config = dict(
    qk_norm=False,
    bias='all',
    lr_head=0.00612,
    warmup_steps=200,
    seq_len=512,
    dataset='wikipedia_en',
)
MLP neurons of a small language model. Each row is named by its layer, matrix (up: input weights) and neuron, and shows model dimensions 80-175. Each number is 200 + 40 x the weight over its row's rms, rounded and kept within 0 to 999.
Before each neuron's rows, "fires on" lists the tokens most often at its 100 highest values on Wikipedia text that the model never trained on.

fires on: ",", " As", "As", "o", "ba", " as"
L5.up364,211,171,218,185,191,201,165,213,197,171,136,246,211,190,225,212,156,193,179,215,246,212,149,250,132,214,209,202,172,171,222,173,158,128,232,191,174,161,232,222,178,266,150,117,189,202,223,199,210,247,132,172,215,290,163,232,184,233,208,190,226,190,198,192,220,261,205,153,156,236,142,129,221,219,180,239,305,200,186,207,190,149,209,195,234,157,168,235,222,167,221,206,211,262,181,203

fires on: "s", "---|---|---|---|"
L3.up484,204,203,221,223,241,183,243,166,174,247,217,256,167,235,212,171,173,225,248,95,182,173,146,273,229,204,166,251,224,124,264,173,202,222,207,192,277,149,252,138,97,161,268,222,186,225,167,180,198,256,214,197,158,189,204,161,231,203,144,239,194,204,135,199,170,169,208,161,185,175,141,231,170,246,240,186,282,223,242,153,247,182,161,233,201,187,166,216,281,211,188,187,126,163,233,326

fires on: "er", "ir", "y", "w", "al", "'"
L9.up493,236,281,216,201,232,193,179,206,174,190,232,260,186,262,227,182,274,243,187,187,221,237,234,191,227,211,120,253,103,200,185,197,204,195,168,154,204,226,197,194,264,178,239,174,148,171,265,112,142,225,193,171,197,178,157,161,145,223,254,175,250,255,180,228,162,186,203,176,152,237,274,147,174,210,220,338,225,197,249,144,194,204,223,171,160,142,159,258,218,190,190,169,240,176,140,207

fires on: "d", "l", "ol", "il", "ca", "ed"
L5.up539,173,164,122,202,190,207,159,252,171,222,179,204,203,152,253,182,210,183,203,256,217,194,209,244,165,198,101,218,202,267,274,251,231,130,198,253,206,204,194,164,259,199,160,188,255,162,178,213,244,118,211,187,251,181,173,148,107,158,209,163,191,249,177,170,212,172,168,198,193,201,202,192,198,170,153,203,210,217,225,216,180,236,178,214,181,273,171,289,243,166,216,195,244,189,201,167

fires on: ".\"", "\".", " Am", " |", "\","
L3.up658,228,219,151,217,214,180,217,205,277,228,249,114,161,218,204,214,210,214,149,121,210,202,184,165,198,251,220,167,173,224,281,166,166,304,194,234,181,232,225,240,222,186,263,210,162,167,173,246,188,154,184,175,196,244,237,202,228,255,173,233,173,188,199,168,139,289,236,143,220,202,201,267,231,173,238,176,155,207,202,197,272,245,157,187,236,237,241,159,237,180,181,229,129,300,230,194

fires on: "in", "on", "our", "0", "il", "d"
L3.up60,120,107,140,197,175,254,188,293,169,185,136,214,219,222,226,209,183,177,229,269,239,241,180,178,204,180,141,158,169,179,145,183,225,181,171,175,175,225,131,157,157,153,169,219,224,186,216,154,174,96,227,133,187,172,248,144,172,221,186,158,185,185,217,197,199,202,208,249,226,167,175,250,233,172,172,203,196,219,211,189,198,263,99,239,154,152,236,235,212,256,205,262,231,270,148,203

fires on: "4", "i", "0", "j", "3"
L4.up729,180,272,214,202,248,211,199,270,271,153,236,170,199,262,205,167,157,188,298,159,193,244,180,294,212,160,298,141,136,223,178,226,131,155,203,205,207,212,235,237,122,177,138,177,156,135,183,202,122,189,124,189,199,251,233,237,283,194,208,233,255,240,206,165,236,145,217,220,169,176,211,249,229,177,217,239,212,264,204,181,144,161,184,180,202,209,166,169,183,183,202,171,190,210,184,170

fires on: "d", "on", "c", "t", "mar", "ch"
L5.up249,223,172,171,140,177,226,151,198,161,155,92,218,177,181,164,164,199,216,226,205,174,229,121,239,198,208,225,197,184,192,175,196,217,135,229,231,215,216,131,186,143,242,268,225,197,241,239,115,257,79,202,169,249,264,142,147,195,180,204,201,259,178,263,214,202,196,174,240,198,119,155,272,136,174,211,224,167,207,109,235,191,227,178,231,209,231,182,141,214,174,260,166,261,197,143,147

fires on: "d", "t", "ed", "f", " taken", " made"
L3.up83,173,247,139,168,246,116,182,166,187,283,250,192,268,225,202,249,141,259,109,145,189,239,186,216,229,102,207,164,194,222,142,227,187,263,219,250,209,222,246,280,240,222,261,241,180,249,188,201,226,182,228,181,169,146,160,185,249,238,136,229,275,195,167,184,145,230,163,158,138,174,211,260,169,169,185,220,213,195,183,231,220,174,155,205,129,184,168,260,265,236,199,180,283,150,132,186

fires on: "t", "ly", "z", "d"
L5.up718,209,221,189,227,257,178,155,241,150,169,155,198,160,225,213,298,166,294,159,183,158,214,148,197,225,197,303,182,217,186,167,227,220,262,199,199,140,171,175,253,227,201,242,197,224,223,209,212,100,115,260,173,223,210,188,181,158,179,189,180,241,181,132,154,233,190,212,179,183,226,188,144,183,189,208,245,164,125,166,211,208,221,163,252,220,193,116,271,228,158,162,264,182,164,211,185

fires on: "ph", "ab", " Mo", "mo", "ob", "ho"
L5.up736,167,131,166,258,214,225,161,168,203,230,242,208,189,215,206,192,167,224,142,108,147,177,214,165,262,156,224,217,164,137,156,165,200,140,158,240,207,194,184,263,186,226,187,154,220,138,234,218,239,217,203,158,205,183,200,215,237,201,173,155,231,240,159,125,193,244,309,156,165,239,171,299,212,177,242,237,176,187,241,255,264,251,219,147,202,198,163,143,247,143,232,185,187,163,232,205

fires on: ",", "-", " as", " \"", "s"
L6.up197,151,187,196,208,204,181,196,235,200,245,114,242,205,160,242,252,219,277,215,189,247,196,186,155,251,112,180,234,218,268,189,211,214,165,183,202,216,205,245,192,124,164,156,174,155,112,150,200,140,208,97,111,184,282,217,197,210,220,218,153,174,203,195,165,186,202,204,162,214,226,237,202,185,216,182,258,212,217,209,153,200,134,182,230,226,198,188,166,259,171,255,167,166,238,134,167

fires on: "s", "ers", "et", "cent", " to", "es"
L4.up23,174,237,183,136,202,188,139,193,263,165,228,177,209,179,249,235,299,144,195,229,245,219,187,211,207,164,200,167,150,252,200,261,129,199,199,220,252,141,187,210,222,205,138,270,227,242,235,169,163,204,166,181,261,238,176,164,194,232,237,137,233,137,199,209,145,211,174,267,238,188,132,222,226,230,209,67,206,242,235,269,180,171,188,185,218,289,188,196,169,216,205,187,166,246,150,163

fires on: "er", "s", "l", "or", "ch", "it"
L5.up532,226,214,179,162,232,202,147,182,218,191,206,160,178,233,246,249,255,259,216,210,271,233,174,322,200,145,151,248,158,234,137,176,166,212,198,185,197,225,258,245,226,181,216,179,165,153,193,219,149,176,183,219,156,255,188,254,256,238,233,163,231,229,175,284,157,184,183,302,224,160,175,229,177,198,225,198,185,156,231,259,270,254,153,100,180,196,139,212,209,252,215,196,241,192,239,145

fires on: " and", "0", "4", " it", " him"
L4.up556,224,198,151,201,167,198,149,246,292,239,230,186,189,240,194,148,208,201,266,207,221,158,218,196,197,168,142,210,235,212,206,238,211,201,257,183,213,236,212,247,276,228,132,254,192,197,154,121,215,190,185,196,223,158,246,232,296,169,261,276,221,158,261,174,215,193,247,249,188,184,226,217,260,131,186,208,188,282,188,227,168,195,220,177,198,251,185,229,195,219,162,171,212,169,198,173

fires on: "k", "h", " K", "d"
L9.up579,192,251,246,191,270,174,149,146,239,103,208,205,127,184,202,248,245,192,142,225,230,229,235,136,185,161,127,185,209,212,184,205,262,202,197,260,123,224,227,235,213,243,216,168,217,169,225,188,143,164,139,199,194,223,187,173,160,181,224,113,210,245,280,248,159,130,225,225,228,252,221,254,123,193,204,292,165,238,154,224,167,224,241,155,246,194,215,166,248,187,217,219,222,168,182,143

fires on: "un", "er", "ur", "w", "lan"
L5.up417,238,189,231,134,263,172,239,158,171,194,183,225,154,218,194,261,213,197,159,287,194,207,216,209,196,190,241,242,166,119,204,235,221,193,149,174,216,219,239,228,234,177,185,166,170,217,274,177,158,130,241,189,250,213,198,182,184,186,206,226,178,261,233,188,237,118,217,244,217,261,242,189,152,215,255,162,196,174,274,219,213,133,209,184,189,159,174,256,131,181,105,181,204,136,168,165

fires on: "4", "x", "n", "č", " imp"
L4.up26,186,149,133,201,179,168,206,176,175,212,186,220,203,196,157,120,100,220,239,160,169,237,220,190,181,127,277,193,224,178,192,193,145,199,170,278,129,203,201,153,266,206,160,147,83,248,194,152,167,183,172,180,228,203,203,200,210,163,255,176,130,107,191,183,218,248,103,194,215,156,213,203,214,175,202,235,212,222,184,162,196,215,200,182,293,240,122,202,186,262,248,222,169,211,202,220

fires on: " ", "d", "k", "s", "h"
L9.up42,200,268,263,197,220,215,163,217,191,159,215,228,152,204,198,188,230,236,152,193,173,164,204,188,253,178,191,147,217,267,150,129,258,154,208,193,202,151,203,243,184,265,237,184,200,153,205,163,198,231,177,196,248,133,155,230,126,213,250,171,190,211,163,292,175,164,142,250,257,215,198,243,170,190,180,262,215,187,179,168,274,124,158,154,197,224,214,257,237,240,94,255,215,227,207,166

fires on: ".", "ly", "d", "ö", "it"
L5.up616,248,175,189,230,253,104,139,165,216,218,204,204,219,168,196,255,190,264,124,269,189,279,207,237,196,163,186,297,170,156,212,231,245,195,167,274,188,249,292,146,213,208,163,165,213,196,149,193,153,267,195,139,217,225,199,240,144,233,213,184,237,211,224,246,248,193,157,170,244,266,257,184,184,168,214,253,155,192,161,209,197,250,198,171,208,182,224,186,224,156,223,268,246,212,232,130

fires on: "ing", "ly", "d", "y", "ed", "s"
L3.up599,248,215,200,263,170,182,227,113,166,143,171,184,203,194,146,179,295,200,219,291,199,265,258,130,228,185,196,182,203,131,169,241,253,204,197,184,141,206,217,181,260,172,220,196,181,166,190,163,196,122,205,233,199,197,234,251,159,252,173,112,212,157,196,254,204,218,161,232,235,214,196,207,242,181,183,250,154,205,212,247,283,243,151,217,206,234,200,219,221,220,252,239,186,232,238,127

fires on: "s", "d"
L3.up354,121,173,190,179,170,219,243,170,189,237,219,186,168,96,171,201,176,254,197,187,195,183,225,227,259,143,198,238,280,221,106,210,217,252,149,215,200,118,208,202,161,191,196,223,243,127,185,175,257,243,174,162,187,209,194,199,206,292,210,243,180,189,183,151,165,212,191,192,213,238,217,125,122,170,162,184,258,251,148,145,161,191,226,204,141,229,209,192,186,220,249,200,186,187,182,248

fires on: "0", " with", " to", "With", "s", "For"
L3.up188,212,214,135,156,175,207,248,164,203,178,284,199,206,240,138,203,192,256,188,218,236,180,174,198,221,232,270,186,162,180,217,190,128,239,164,249,252,205,221,190,232,190,149,218,229,214,184,201,171,215,201,239,179,172,173,147,172,227,221,226,214,183,266,174,160,188,173,208,212,197,154,203,187,193,213,134,136,245,145,168,198,169,225,121,197,274,165,142,207,236,197,256,154,145,191,158

fires on: "---|---|---|---|", "s", "ter", "|---|---|---|", "or"
L6.up1,183,218,230,184,216,150,148,224,229,149,186,217,181,220,212,232,177,228,227,192,192,259,115,249,231,193,118,156,149,181,268,229,160,205,219,210,255,198,256,183,206,136,139,177,177,252,121,137,164,156,168,264,219,241,239,252,149,223,197,202,241,226,173,284,83,175,141,199,207,207,170,228,123,246,145,234,207,205,252,132,220,229,227,151,198,206,179,162,255,276,207,186,165,171,219,189

fires on: "s", "ing", "ph", "st"
L3.up197,227,179,179,216,201,249,202,189,215,269,230,188,159,131,254,218,222,181,173,239,232,234,184,182,237,209,177,192,151,117,188,195,242,167,141,158,178,134,180,217,194,137,228,200,110,195,261,272,141,182,210,133,265,102,231,147,206,143,174,177,195,207,208,160,127,210,198,219,270,145,221,188,155,219,219,116,221,208,178,148,195,211,198,227,189,162,173,180,140,144,191,161,227,291,194,239

fires on: "s", "d", "gg", "th", " turned"
L5.up368,188,179,191,170,205,235,201,88,216,174,196,211,100,162,152,223,207,205,182,137,167,200,172,211,196,219,165,173,240,219,195,188,200,217,198,194,141,172,181,180,225,208,232,246,288,190,244,207,209,146,154,159,179,162,148,247,172,205,264,159,237,171,201,202,184,228,161,210,197,271,152,154,151,193,250,162,223,265,203,138,239,267,219,235,323,239,255,166,245,194,176,220,186,146,236,224

fires on: "---|---|---|---|", "s", "un", "at", "on"
L3.up6,188,237,213,103,186,208,234,227,150,228,224,278,180,162,260,173,161,159,241,175,210,216,201,231,276,212,148,301,79,149,248,187,145,179,270,214,261,183,215,175,176,236,218,118,245,200,217,170,204,223,152,132,209,173,234,218,166,230,230,156,224,244,145,239,176,194,253,168,212,191,212,176,205,110,159,184,286,195,161,106,205,212,184,155,168,181,186,171,265,160,205,167,173,110,161,278

fires on: "s", "un", "ir", "ad"
L5.up271,185,228,188,185,212,180,269,163,235,157,187,228,172,197,256,210,134,106,180,151,194,204,217,286,166,191,193,248,101,173,240,209,210,91,146,126,252,166,199,211,157,155,276,194,239,168,190,103,237,226,200,197,197,222,269,249,256,237,192,162,210,243,191,164,180,128,191,253,214,192,227,180,165,204,236,222,202,212,164,173,249,209,208,234,130,179,166,138,263,150,291,240,280,146,209,222